config.toml
norm_place = "pre"
init_std_o = 0.0
init_std_down = 0.0
beta2 = 0.95
grad_clip = 0.5
warmup_steps = 500
steps = 4450
MLP neurons of a small language model. Each row is named by its layer, matrix (gate and up: input weights) and neuron, and shows model dimensions 256-383. Each number is 128 + 24 x the weight over its row's rms, rounded and kept within 0 to 255. Numbers have three digits each. A neuron's up and down rows have the sign that makes its largest values positive.
A block is one neuron, or neurons of one layer that tend to fire together. After each block is what it responds to, as a language model described it from the Wikipedia text at the highest values.

L13.gate233:177146108106103136094119141121133156108127122124150139139132119109100104111135130135162075148091154152123102123141151147098126154167130108114161117145151093091129137143117174122129109124136099111112148146132130102154093124183089128123151153113159134122115099097136146085130146123106159124143121084132140126146131156080161099125141100096142130104161106105113132159137103156089135104115
L13.up233:148153100095097111056072178095120131141133091145141147126115088145127110104090131127155083122122104138144087105136153124121102147137147115105185135117124096140140146157151147113130102144146110113147126142109145154155094101145103087124151128129126139143121100142157199106140123138078117134131091107128167088125118139120163147106063138114138141139127151161159124118181065147080129087135
L13.gate431:109126138123119140152169151109108165129108104138116147155107157139119155157124154105124136139144113150116110127093110125109119104106146146161103093132139097174100114130148065115127175185123105101111159121169117115142154113137165153164109123112138084100135136150104119170123112143138122155159111115134125098153152146118130161174131139117146121086159134143132141138101104122103133131106
L13.up431:129063116137117164118109154126129128116157152159130133165193141148137098168100112083141142110146119103132158149159129144130116129123157081129123123134158126108151112140103133110167104092141115170139108146093113150123109118105178099157134124140122099110140121142116134132138094096116128106106132141114137086121127140117119090136095153122134102149106117131117136134143147152129120125117
L13.gate910:107123105156109163121139145106107082076125109117108099180124131113133106159139127134153138116139096157113094154109160109158143138150109159131105138128117126097102142152166096124170143134102132095116144145187139089160132108177129129157155103129148123124134119090163118160147138124095127138147156113124128125178112146161115124154161126104109122111125077120143183135097110159109130085141
L13.up910:125140130151101145173092128087114092090119095116125113145137095096152114092149123083139108109135116135134101126132136123132156132126171120150106132105110144133134139120128130084139120153108173144106149168124095106124129165124096126141141109173121141118115134132209123113141129161128138158066172151142109099133105120150135118113133077105141151097126132141140123143102169131150124095170
L13.gate932:124146159114177123108097106115118091139080104155120085127137117148122159133147145130139114109097113176155077157092161114083104155108147132111112080116140129141176146137120110148134135153153134122101146147138143146126100105123106111147138108146162114103139168099101145152126121118134151153164160108141086087100124125122120123125104142176102135064156135148091154137113138117158153149150
L13.up932:136131149115123122099125129091144153141138172097130192138161145166115115142127148102136083120131106114118135129135134122135151133125133128152090100148132130108179154125150104106107109095176157111109126127146147133113148141136094099112118130112161136130163118139117109159131087138160139165153116158136117110124098093168120152142154117093088114095104090099118158152159136090171156134117
L13.gate1086:119094140145129113140104119129106120126165137097115076134165125125136158128165140145110101125154098111149086100162105113157125135148141150095131142137108128175133105150152126154146130138161141134104142114152125102145167111169093115144127136125167130113153091135126149101124127127083144163141140121159125137177142111154108112140146162080121138124116090113141169127132105136156117078122
L13.up1086:070093149122101128145092121092166137122091118102093071107131123111153129123114137128109114103108116131163071147142158155190107112143141107084122125137154139180125149147168159154142134096130134106097099118088097112117124100138100097093113105166135098104095126148132148079092176157139125119088109151115126139136115099141144136105096129100126110112133148094140140160129124133119109108121
L13.gate1094:127122132101100089113126135127141110132143187168169153125159161175115120153123107144110118124121149095162122116142125110149105123142151137128157139170140094135170152186125152142110120135082173130088111145149096100171146125153208126133081106128137096129141143140118114136093085065152125117100122106114108131103153105128160115113131142102119109141140119157125126135079110146161121134110
L13.up1094:147146131122109086142095148097164099143109156099168108133138083111111127178123116115117094130109134102138121150179117097113163132118154113141092144172159139118157137100127108123101118146112143102106126126112072079127141127147162114099144105117134114154133149138113140117120116104151130060107125119150131108086089163114133148124126109122165161153163149148106089109121122169161163097141
L13.gate1185:116105141143089183150100166078173157121150081170149124191145158139156126122067117153188120132187143165153076122091179078137145053114129083127138116121132117160107115140114137128109119135100176138171111110143118125116138109126131130141121154137144115070156134149045097121133161141090105146149121080127080117139114154147121140143136115186119146127117109147127117092122083112078080106117
L13.up1185:128119115097127140127084135141143117124142146102145080118099128112124112114129143102158074124151144112096148161069135132119114124088164134092120126126152075119132123145166135108166158138128132126128117143135137157161116167117125071103155100171163171148101093127103156155141107113113118135155113093153117089122091151165125127106126083123132119121085120119131149124155099124100124145135
L13.gate1518:113135122166141160114179169093134118146142143135110125148134139152110116119115135080089123115126132099127090132114125114141082148077146111177117092135117095100173179161137051135135117081140141112137185149157138107124131183114158116128145152121122094121178147111120128154090110129112155123115154112143098149135163135110122147149161135129131108165162118149149108117141132129073141143110
L13.up1518:134115106166162114101139100136089150127108105115110109162150170128144119110152138102130108140152162114142130147129135113142109117170130177151120133141152124135135141134130133141118090139105128180100140103134158143201134144155177101143170097124136088142135133086169130131109131129122095128109139129156137103116125137106145139158134118108146142154105135184185131142143147148150140114120
Description: Year tokens in dates

L6.gate60:130119129152138123138135112167136167101133141129145127150126119104110080174118093109078148104096136127139112127123108154137114155095126123104085138139132084148144115164094123098114114123128159109139142101185145130145091106134119124160131134127111150138145104148149146117111122107131118114154118193103106126139142111167102110108136138082125107144125086120172132126124138138124119063114
L6.up60:138105128146134154112099088129097120128148151118155134135142181123152137119120123120122164153088114142118097135168115098128155116143091092108105122154099110158130138163140144132149076116090128135152118131185156164143138130118151131169073142146115126116118158162147145102118110103129130160123121112138150149133121134127091099073113111102116131091113109179140140115122133131151109090106
Description: Four-digit year tokens

L6.gate1223:131131135097135136169102100124165127140156096143120132153136135128099195098137117137119147118143149139087107084128136140129146122123155129112113120132145121130141115124152097156123122160125111099145105108135125199130142141062149143119109159132125138121088140121112152142131098123136158155146074129129158080136164137136098098121149144144130046120118147133157176129102101157118114140126
L6.up1223:165151074133099124112120148137121111113179136067104119103137165142078115114105089101111148157086145145140126099092105130175082111126142103124148158130110132143157169100138150111122181057178129150106133087123131101103146103128129086150118081130115119100154106092120132115118087151100108103119109138128082125113117152168143141119096168094097160153124164109169130131115133130104145138142
Description: Standalone two-digit numbers

L13.gate4:117133128131120180156129091127141136156174126129069101138122145148150137135140154125168143099167157119075107143120135112084164116153101107126138115145130090146101106158167113157181091162165115117106107129135122115116171100086129134173121078117122136102171142179097104114192142149104123165175137094154155100133107099152105142097149143132118139164128153128135165135170140136093126142082
L13.up4:142128141163109147075094106148096119146140110151075088123149106139146112136146180124203166128137169081126108153129149125073123142127149098107148118121090144167137086132122136098107116170113135127133102126137116155160122143126135165142122125136177149097103143143144125130146131199123144119117094103149134171150139058109153149120119131123121080118147142115129158119110107144112166159126
L13.gate86:096134119117178106144108170155135146092138082152152079125057100076119160137130136092125114134118115158096124127145117122149138119139108111132135140178149133081102180135101100094139131144172105149158146136115154131120115116140115104134106090097160139152157097144167141148136107096094140098120124130087181130158088156147127117105094078105133128172148175099138104101177124149104118152118
L13.up86:148173114135147125144104149151136114148161067143114131135122089088121121129180146136150144129139106159110121111160133113118130107097120121129136149194127109145061117147123100109132149138152165164143128127130147142146117106125129151095093118127091156143100150097133108117170091112118106145108108127089126100137149168104136147129131163111103146108096166124176096109125079171134095150100
L13.gate144:167118130162102073119105176136149174132147142132095127158110090118106131112148155161174141084134101137104112135102087084108108090159158137122095130126145132162080120121150155122118120100135107165118108092127139100116136154176153073171096152123114141124115096145148122151155107182107132120142116135136185126109133143126113128097111127139140144148146154076114157115155153138106082130116
L13.up144:161102115092126131159117126136121111090147153136120114086092150161151127133097123102138138113143137144145151108126103187092122131088122099151129113121108125120158108091141159161156141121132138137107159126138153152145123098148133158185155076167129109140139124133102117118122117078060122159175134090143103094141133154148118135127161114164110131103145101144106097122095160170074143123135
L13.gate204:105171124114143109114134101159140140091122100099132119135180134103126118145132123086152105106110144149132089096115184134117103126139125139115134114123147113128135106139114111138160081117112121093125091151110127126119144101133182134153119147153117139130160143118137143156181157132092125128131124070130133110140113132124120135150103118161109115170134138156149178169172138146093086165108
L13.up204:108137105128070096173139117170128103139166111167095139139077115125122164141124152136095142121152105128122142155150116140150149158121110128108090122146098149126103130143132122142113130150132096155105101109120136159125088109114124144130141142111133112157126107150086126161131126181138131206105129118120125137116102166100122127122163145118120115112124108149080127151116090141097149113146
L13.gate454:133123092168063110137156151160107142133145103116144169143159166150162134147122136118089153111161141126123115131121165109156151170153151099148150124174102128115131130148109101082117133139146094103159124128158095138151118108113102113169133139122111134149106144093083126137130177148112147130158145142115115124139143100159110069144092130123156146178088137114143144111145118155083059138127
L13.up454:123151133121105102100118130135138113161135146136087156102147103137098116147151155108099133133127151157079121132161111135086158128155112096141154135079091127141132121139102145132103127144142125088163100109145159170116150152119102125127132133114119125155129141137133184159115116128132133167099133070094150122152130110122159133162147124127110129153141125124177160132145094140074102135109
L13.gate761:146081128135167139118157144118168144114125107182124132147124117144168193130143127139111158118123097155114109116149120151126136100173111139139076104180107110120072111156120114143143147134116117101137098102152095099144084147129127118175121066114119111188153079116123089144131175096110177160140108115152143136114114159103126162186141115104118065129109117127144129147137122127115147155153
L13.up761:140109124088105147156154119127169149114096129133114150157089118117132139145123124129143124173098147111116169130156111116107066135148094135103093121138169123113120103137133159148105128089087149108143117151117146129117072141122145130128101108148136146150106161113124131137135145119121094101180153164115117157125122120124185130129111122116159098127124136103084112103098106122085132148116
L13.gate1171:108148105122138084168089153147152117126148166149092121148131129136150136123137122123132150135096163100126095148137165103118132152164145159135148125162099136159120133138096098115130119116068141100149176156141135141139109120100145154169125143129129134149141088136102115140137128113143160167140135112145132099137127111096094144125114115168152108156120157108118117144116088140128157072101
L13.up1171:115130093162137139171170137127154175158111155189079078179138168126145121116139135144155134130091125120124108089141082144083107110110146120132096111109121078165149116165105140146187118161148153110143115118149140115171150147164151175168122087157101104105147097108129122114145141146126139125119112117110160094118134122098093126146132127105166127156156131081126123116132111125122118148164
L13.gate1363:117101084111102119118128109180127141113143131132097156156137107121110131156101138134142097148077115093144125099104095145124113183133097136121131100099103149097124098123125114130197132121092148134150162118156166156192113087134165130147079144108110109134135099145121161112115143118127156124090073154131090106130076139146134137135135115085120151094129125109133145162098118111166145120073
L13.up1363:132159120120121095164113122114148122103157098161117117127144120111135182126082145145098100102154116182112105104153115109109137126104121116123125167118116114083093088138123133118112128122156155150125110129097120128116165166116135119135092114136144117123151144140131131138123134122097135106134146137114132105119105145100110134145114072146164133125131158134128122077132132148136094134137
Description: Sports stats table numbers

L6.gate1418:118116125112088164087113096109114091116144148121147154119168155128116121156104121156122117113154129146145127151130107154157126118104163125109177113165082140116146140125115112136134151145146139145134135143138131089176124113165157092138107123148149118132123141172132177102136113137152159137131078135137131122111114140152070159133149127114134084142142113128112157112100147119097127109136
L6.up1418:111141125128119187099107126130133095143195090153120133162146126144119102095123161125112137101143077131155133105123108133124098122135120117114143129130139120144160088173090127086143109153100159153101152114106172124176101131141162167163127095151125140133123122095164149066108116168114096111151106117132103116117124145158137136104141119148100134131111111122128106148056127145107144136124
Description: Fragments after T and chart numbers

L5.gate103:131150120128141092120119133124099119103112126108164115107125091135114121092122143173162112092126106116149152127151145133138089175108102113157132137119122108149171137147139129116144175117102126155102099142144139189130150130127140101155158084090117133151139148158152141102131096145089100152121101120122135089140107097118126141114102162126123098088098110134082161158100168113122113158106
L5.up103:159159120125112141134107181104041082116113133145156147150097118093131159129112076103171113163146129116119146144106145133091095147104111157137149118166177115108132146134100160106127179104141163102143152116134105127116109108149107114127115104117140113129122158130123129135100109167126129106095126122113129093149170120134087141125105140121089129111189101144133118099121131128124123160113
L5.gate142:123122109122091118155174149128104154144097148087176131135148110110130154159169134100129149130134158106110104067124092138145150151111148138115146082080109099142149120090089176154132143155099126104185103154166141132144138135110134121128136137131112161133124105124099094147107139073162179140128152092118102140171136127133136121153141133094152156169136145121165132134158141132149134120132
L5.up142:151126101115146133121143131093112128138118143119159099137146104102115126174137104128120114145130149190106091125136107129119106089088150080134148116125111129160119130092121167163113144140101157107160133117123135114134143156135145161118146128115097154166096110158129155137141112125110160132109157152107127153173131120171126165118108130117180140147143127139162122166120172149130133132128
L5.gate607:146100151145117110122146080141144110111101146085154135127122157167165160136123098149130123133124114139145160122141148119100101097098125122147180158097119111183111147129104143155135092140084168094119104153133110135131147093089135100130115113129114140107150090147138121088093088153130108088130117148125158104092115136151112112093126164168112144094100090164128105117129164102110123123143
L5.up607:127094153151161133143144130148131098079106103122142136108131110087155114163179123173120107118111164139146155092148121119080128149145122106115155157100099119129146126136114135103180133100152112134121150124170126151145134156126098117169113160059168128127165135160130140119110115136150109115134134138115123119124138150136179098115108119167093105132115101122126132140146146120169116123162
L5.gate799:123072080146162138139129110128114112134131132119134168116170116117113110184115140136101097133125145116108119134150130111132127138134117129103090112166147125099066146105152148106140103121139167119101126189172141111153121100128090123165079117138116131168108159117100148138112114108145079113109109135116117108148121133138133129121116111082150054155137111157111147146135118104070140106121
L5.up799:089119094115146155140120125124122120136101127110146138112139149127128131151102098109115128152123143112114111131145158124130142136117112153105117104120156165090103116094155162104111107120142142115154130160147131112129108149064154131171116122113118102150155172136096145090098109110138089121099152131138121116138159144105137129101109110096119085149138118126100158078118098105130167121130
L5.gate907:114115139129154111154123179145105172083139144081123157124140137153119119130090130116144102128098127125119181087161078163174060126095125107134075122102135117126107177159154171143137107109087132144177102138155167119106118119126128112097115125140171156080078156133145139113123103132131121135141161148076146078143112147184075127136128130146102113089147105122141134112111132146143140114120
L5.up907:161140173108144103136142144121133092082147105121116094102120143169102139141132098134119161129141132129147151103146116140161104099153120110127152133155155118136165168154107131166145164093119173049154133146173097132129152134104096108145126141108147179108139089125139137135063140138162101142140083168128120133143131059136138114146126140122141111144129077164147108159123154127126128134091
L5.gate1207:174160136127158127105096104156150098063127128111140127084150108183118111155149135179113125111110144109118141112118097104144154146138133140148130093140124089108119130137102133135135145110089166107144140113203132134128164080105092085108117117072132182123164071181121104127150145118138132115130113120130138116125143151130118152098163157106109136154137109130115156152133090116176110113146
L5.up1207:167146167141162142138080140141149071080123122141157083158149134179139097130140094158163130090098115169149155159160144101137109102102074150103138132072108138099137135125135129176133144116112132137130118133126131112117150115146079101106141092113163144120111103161117105094111129148137128115121137099132146099126132137146111160096110160129146143117114116193096161115154139151150116095184
L5.gate1370:108164140126090155167115114126093127083165173103111156133109122178109143115133149168150150096124134098160150155104104112134102124113123118127120155148114143129145123151146114143128112118129148130136130115147142145120111152119099123112129103123134111130119113134111157133120072115084176125131071132179104148157122157155124129089125100130107121121093094122109132142159073147128125142129
L5.up1370:119136108131111093132069176152107170158178099143104118135084150150120121150099117131147113112153104140158154161129112155123094161117154079143114117171152140166112139106120104109126136107124170149108131162097155137167106127122114099125115091124101121144107145140141173123102127132122130104091150129103141111151130174154115116122093125113138137101139149139174135185115149152108112124069
L5.gate1481:109138120148112102113124148101097115150083113136150131077119084149128150125139131126137119168143109121130126136138157129126091155085071116128136097136090120129144140149172135138120118126176198123146139136154143095100100131104135121165125159108140145171141107123086157112087140105125110144104171118102154102123105121169133169112069123149127158105117133151121127124102140147106110120062
L5.up1481:098123134133126162108132137107156127153082154138141150123088121104127161113154162132145080112141094127094137112111142137089127157150117128118126091155118095127124128113141131085092151113139141128107173139133072174113163102120117145163131136101104152119122139140109134115086172146132161119129140139132104094122133116157154109148114125154092122132115141159124116124132106114098108121088
Description: Chart and release details

L5.gate261:105102104125123140127109124112134152127181132070106142079135069127156148117138143135134060153116161149144131110120139142082143168080116120141170117151140105091120115102144117125109159110165133154187115140146082081105151116121158131139140153097110135110119083099121143119096136116115139148140124138102134104093175125147154105150111151108165115150126132130134145139119094120139127094111
L5.up261:113123129121144163105129114129152116134136094118120150097097167047103099125106120142121137109133150180145129161120085118080144098131109087104165123127127183058116158071150117130118150083130124161144124104106174099093125141162130149123095145112082145142158131122159155112141095118143139172171115126129138117140120118111154137122092169118121136126156129140123130119116078116137131118111
L5.gate349:133124075101137119101118103133155104144139137121127136109115149144098120105145130099116144138176121137149114146107160076098142171149169081143096128116124112139163134178134099115174146152152142110142099115150130125165166130131150152133101116098178114131122120091113140115111122109116132130154133134102129130149127153114173113127163102122131163154110121134115155112106088180146110126097
L5.up349:144124143126133158098128118093135130156129103107124092154087112107131160160163137128135130144130089146115091106119112152160118119174132071151102148178153123100095132148097176128132119151142112123163080137176096108183141122143150128099130121133138115121147157078129097136126113109147168124108098093171176148131157171094136103100114166094103117100183156137148130158126123126156133123157
L5.gate451:102095132096129144105128124081128100152101174130140114082131113154090132122145127088113124139155122113119103158098091110132156117092143146129116134091157130138108109143111088125145112110102152140105084135144160178173119149121073110108093129143105096121119205177120134078133163145137102124165147122106121126116154114161087150143148107154132095113075105193151073133141124123092166108119
L5.up451:098117156132081071101168118103091160168147126118125113118138150128128149125102119105112112154115105081134085131125104117121089120137123110123100141117115148143121112119146121150095158087138148142127129112133124087141138155132130109134166089117126102155082150082167073130143139083125096102141170096122159100111118122132092122072138137098167125113109149131113158152124093140122112162127
L5.gate629:144145117125117127168115130132076108191138154165139156084135139093131156144103085144132118131110110118153122053153120151150117090082110123134163104121096140097128115101137153118150120130099087079148176129142124156154092166095101130142085123132089121137123139067121118129139120146125127137118116132129142118111142146120136119101135184129088136119120128179082110117171070131099116144155
L5.up629:098147115118139092140124125116130116125122097128098155138089162118147113072075112134130142181150102131118129172114085102139120127115156143151152152125142176158117115090129118132141157128148116138179116145136089133124148094115145123079165095163138132082117103129140159124149106176142129096107097131194087099101140089133111121146122132165117154133077137111117097095115095094127119086166
L5.gate989:110128107154131124125158117150143083137105118124119198089106156144083105102129129198121100098120146150148145084143114149107154116131113107103131070140120121160096145159127137110123085145153150137083142156165097165142122128108097113156133144157113138121091150147122138168144116116109125125118114128123108101151143125107125098162118099103108134077111178081114145119107134075129128064091
L5.up989:116129105109121129114132104137121095163124162122138141069112174112116117167124094119138110165105128093098128088120093096062132101124113129124155128153121116095107150146083089168162108162141135104140118103148092101154145149118119126121126096124104162140080111133162153120110150072133146118136131152144113134082149136103187139153159134131085141130142122093105126143158139093130163118076
L5.gate1075:103136119122110122121084128193151097122098130101130129104110121137168135142143152169093113105131121078150160155106139193081105194153140136120141169131118130151131140139150106145144127104093157107129138114155121170134113117177127139131197126094145127134148122114117133079127109141143130124091135114149202144105117113112095122163125131155079102098110133141107117132112159175098148115155
L5.up1075:118154111134129148137137127129129117146134126109112197135134126163131097139140119123124114134138164182161136125100168123149141181156111105126147160117121143128098145131128143143122152115149161076156132103138108132136134163113149170162120140100130120120134160095124132109145081143116144102102155115187134124160094112119155118168135126119138140131118096108139142152133110128139152129149
L5.gate1296:120098147172112141161126103081151140141118104140128106085143126147145143112169210157114115136121140139137126132127151162100151093122149123117112109107092133140128083117110130138129113202112153129123143125147149169179162109115114169117112157104072144136124127159149133137124107122118126149128110137123153160158108140104116114163125171132107129138153120165181125126103122149138144155139
L5.up1296:082123108140119151129086083096185180160143128132155119119162097114087122137184122146183107097132164146110155161122116153144140114147140105125084131125127111127106165134131106110125132127154123170116101122115124092150131121161128132100127128087133119116141129120091150120107124105154117131139089105122098133151142111156124109097122156147145156114146100143130134140125118081138162135102
L5.gate1492:129132126137109103142100134143150163121127145112135138098119121107163124146138142159123124119104152138095121151113147137104102131168133103116107125118097134129098111145143080125136133088143107146131155115149149089157140083107099178121141141148083139134107130108076128121127106079110137124119157117107126096089136137098143140112129143126083128114117140102084170136090132148155130121132
L5.up1492:142164165101143133153169111140155142172113130146102144114115117120132121166137143140129134154133101138093149111123146150140146149112141134153128180117162116132114116134142124110137130138126119125149107126141107151168073105130094132149106096128139129124078143107070113104133143082092157127109128122155111140112091171076148099159135111151163126115101174077139134139100119116070107089137
Description: Numbers in table cells

L5.gate57:061092112123118103109133101181104111082179128126135177138121104119091159094134101146116134159122168104113123127147086156152116131161095134123137159130138076101087105160124169142125152157128170131124129130167165149146132151112110132165134127133083143117110085109117114107138118124117129110128112148099109116131125132119108144148123188124145130119125109140129143146090107153120143115137
L5.up57:108139091116141135096141061095145111148094127129115201151121120144124120119130123167091129122124134121150156127149137155109095137128148145123104113135155124160134129143164139082104092115140115141109102081118113104142099175132107107134115153130147153158141191144116118128123150139120153137127167133117109162073095143130169125123085096137120163108114129173107161135095117095123155104071
L5.gate646:129145152165156169090118106097135151089151133126127118093144119095110128144139123134163136101136125114101099149103088117104087131082115115135148140108130128140117119124102116126193134153100159169125142107148122096116152115180111158182143122171124137112112114156153106110125110158132135117180167137118138149151174143143075118119166155111127101153192113113145083152144158141134156121114
L5.up646:112094142072154141127132131119104152122163130106163097147070124132164132182157146162155149128167105140130083173061118148121078132105164109139100147136136151108131124119120150131150135150130157126092100150129130121101114107148099173141119117110108129135130163173153124112131120137143129126131112131120100104090106137125115140134136133089137136109179106134128109139122100164108134157142
L5.gate702:129154150141157143110123138152113146182161076108061147119136077061104134111099158124145126106132152165122129100120106128100103162111111135126118118187137132125165150121124145142155110133157143104115142161132123181097156144102100107111121117114110102079100155107085147120154161116092132131140127113118133123138144137103123096130126129137079110084168117121092161147116126098115143115088
L5.up702:071181167193124127124131148173145167111149145118087162155112137109130135158165120127178131156157125118114142101139106100106089141219129139139069138111164144138144132145153138133107117113144140128146121191131133140104118138105128091132152154094129116099078131144134137120176126145136147141102164110121097053130120123121180101134135077118139106104111103147157122104106168113112131159178
L5.gate922:088074119098115111134176112146133095100147125143125153134173139161133129109118117139146161128125121096169091152142098122135117113123090118105108086099139148130098135128166138113151113122127125126147098132113102158139123168110109147087127127118130136148143111122149132092140139159147071100152175120127139116126097123106153136111112139131109120115123160148074114134152169097113121135150
L5.up922:156107127129128126108138094146103119120090107090152122175162119078176108084106086161127137141147131146115117155132142155133094089099097106103127151072124118149124104138168120166100103136092134077113110208125115117137116136115120132101149123108088108136116088097119127070137128047143124119117142122162129087131100115145123146168123133079149096142152144102155139172113127072136156132122
L5.gate1009:087113128139113144134161117144088080094117109104111136166098113141130116139116079132109156143108124148162095084156112156121125160152150109114142131157145131145170132132115147123120157081116129123100156098110137149179102164149111132137154154164107186146128116097154114163132122078100137117159134118102122125114130110155183112147095130163136110118125089135102120124141135119091136126123
L5.up1009:154120120130190121102127131179131128111156119122085133155145123151154088125128132119104155127125130135123122114182097129081154137149126133117126130178122148123130149141146099076182124122162131118098099098111137125078159115154121087180135105091108096179106104135151137139165142160145130107164122093110113170137150119091127101105147127120147140120126120162097180136153161135103118115104
L5.gate1091:140111163136130119118108157100099097142158145158116132131121136118136105115126095118125094148116133126160150144178133115143136124124163090123120186170161131166177151110132118093137133088133173141108118140133122105128132139136087133132130143133121145073091135137140129153088144112106102094125110147154123127160121183123103131123111173163155172154166118152120117105068133142085164116110
L5.up1091:137123132125128114128177110145133083139181165117113138145117156090179148119081149145109102109126089151144120124080073174122128113154160122105124155124138130137139142121123147113118111094086161132125125088150134112127138164097106167123142134140118114126128115145126183129144136116108128134120188122123156114125123148119103092113137102154128085175125075122125154125134137114121131121133
L5.gate1285:126089139145102128091165119158143097106151085111112102161115107161093135144148154136068076149136138084122087140118125075107136098144120113126112150156121142124146084130121146127123144117119102116139124130142096129138147160105153153095128174098103144133150146108121161150108150178175141132140115120111098133101140137159145151152157128129145129121101129071170127136166115136169140131133
L5.up1285:149094130171109128153151126163113115122138116115094114104085135101145135118140162131133102113127164102149175138091148126107116112148081107164124126071107125102082121150078129100177102106158138093141128107112105158131178123151118086115113119146092148117125112115125094167122161131115138152108133121118116109153155136088171116133146131128129127151142133111105113101128108093106129152134
L5.gate1447:091132162126206142138151142153114121164154116165093200113112118111124107168141103105111083101118121146139131147121127151117106155117128108118191132141128128169129134141152131144127105085115111160099129128122101171122126136144093102184102153131140155115102142127089149123177129130143151109129131190148121127120116135156138122108128119108100116127097143138090162143133110068123120098116
L5.up1447:106158127133089152130115112192119106171116119110128086154142183132098124098091178156113170133143117128121094129136122163085135100167116152154137139117137158090111146091150130110128128104167138146109133101117150093088090158099091122099146158158114155116095120129157158130109127126188108139117168107075158126145110168161146139178149121168149169134118146121138114105135132153132140144134
Description: Small numerals in tables